MLP neurons of a small language model. Each row is named by its layer, matrix (up: input weights) and neuron, and shows model dimensions 16-111. Each number is 128 + 32 x the weight over its row's rms, rounded and kept within 0 to 255. Numbers have three digits each.
Before each neuron's rows, "fires in" lists the words (lower case) most often at its 100 highest values on Wikipedia text that the model never trained on; "fires on" lists the tokens most often at its 100 highest values on Wikipedia text that the model never trained on.

fires in: "made", "species", "century", "sent", "special", "extended"
fires on: " spec", " ext", " made", " sec", " cent", "ent"
L4.up105:140131078096108074148080117069146070110174145070112111156117082117140159111053163142080140169125130116147147117190085102130151097187111089146131103096128088183213159111173130148137071053116122086183135076076149123097167171096116169115152097108163152128118171152102113141126074109128179114

fires in: "dan", "days", "vice", "office", "day", "daniel"
fires on: "an", "ice", "al", "ol", "ays", "ay"
L7.up460:098148188103164107149148079087155101109155117158112143088099162168106141150133151156110152124130110104127085083145114139143052093109138129141147114198160097073111135107119127103107163137137187098148115142123107120132120139097181128162095145096127178109047148143080165095062158083075071103

fires in: "an", "virginia", "second", "animated", "lok"
fires on: " an", "ir", "n", "ok", " second", "aj"
L7.up277:106129201093126104115155159140107129125183160040134087087031132126145102160120125100112149149087128150151110123168127183148089096187091069102132128097159144189201145100156096115126172089199127119184120147138168052104122166112098130104174064110130121146097131130098111135162134049119152165

fires in: "it", "season", "screening", "players", "recording", "strings"
fires on: " it", "ing", "ings", "en", " season"
L2.up560:120170138075161129163210144141137083098060133136134127219074122166110120122095149146113131121050101143144118115117103103157119138103116114133135095150131091148106132089125127163151105076156140084123145143133122112084142089081103118130095128121065174141102114161159172034164109120120130068

fires in: "china", "york", "sweden", "english", "britain"
fires on: "ina", " York", "ain", "ed"
L2.up665:156032139105147098162106119132133097104121118084176113129083149180093168103099121145104191121129127182157127135092080081134142161095138101100142179123126112094155090107192110177111124134113091060146134122184131143119171151122148114109091148104104159107139169191082151078131145101112164101

fires in: "award", "include", "attended", "awarded", "attend"
fires on: "ward", "end", "e", "resent", "iv", "est"
L4.up625:160096130176162158148119164102130142151128128125135120134118131157130099062117135163130105136131120134128093167124116148127138125167093167130104151111167148159122154096148167151145225096152169110115137190136160136138117163140144090168137115117120129152179156116053100106138130171124117177

fires in: "an", "one", "public", "when", "or", "of"
fires on: "al", " an", " one", "ublic", "hen", " or"
L2.up505:136119132139096079157160143130099123165178131105150130145115052106136217129187145138129111165157144084125152173103084127145097167192140070168151183137138160148094094150151134137135142150185116117183136146177131141041116168102110157123098074126127139128118136150080127138070197103171131076

fires in: "english", "committee", "organization", "these", "entertainment", "organized"
fires on: "lish", "iz", "it", "to", "se", "ain"
L4.up419:129126135119132114175093118154064153070132044063137098141056168189113149097099120161125155129096148144177160129000123124140081109125120102151119107168135168165144124109132139182139118107108105089141074168175142082140129120085169149091126105119158201137100104134112117086112155157130137176

fires in: "of", "nizami", "representatives", "intermediate", "medicine"
fires on: " of", "am", "en", "e", "ic"
L4.up600:100099057107179141164120070161138208116156063074132107088107122061137113121137108145093120095130158131128107118141162168123080111110119085064031144134092118106140134105127115070157137079102162196118123163081186163129105129087133104125060164137136196099099042133146132130167097162092137120

fires in: "film", "investment", "force", "forest", "fourth", "female"
fires on: "ment", "ilm", "est", "ce", "th", "gram"
L2.up270:119154117049140156166102093100156157116137109114148095106107095143122078089151139152105159138104141168086100152175156095105107131107133152112128116086079110087100208125137118182127127122067137128166126118119158145114149167082205143079123169136092159155146101160153111146160091164136196141

fires in: "who", "kingdom", "just", "industry"
fires on: " who", "d", "ust", "ad", "icip"
L7.up221:160183088121154110182104112116120152105216164102116124150129103094146130109088087138095101147127098156146177089125118140092092067158191081115081095100106137155139207124180112127137106141060120073127192166103114150128165129091120146120134125092192128086118140166118116128110128121141147116

fires in: "where", "because", "become", "robert", "that", "george"
fires on: " bec", " where", "y", "t"
L4.up420:079122044138163144140178090162141131109119055071127067059125098097095110118090197127078138107134115218096129181073108149093116109100162183108156134091120129121133128135162133186105118152098153144108099138155157099152164148074116101075179151077134148068050164129141141116153067139135139132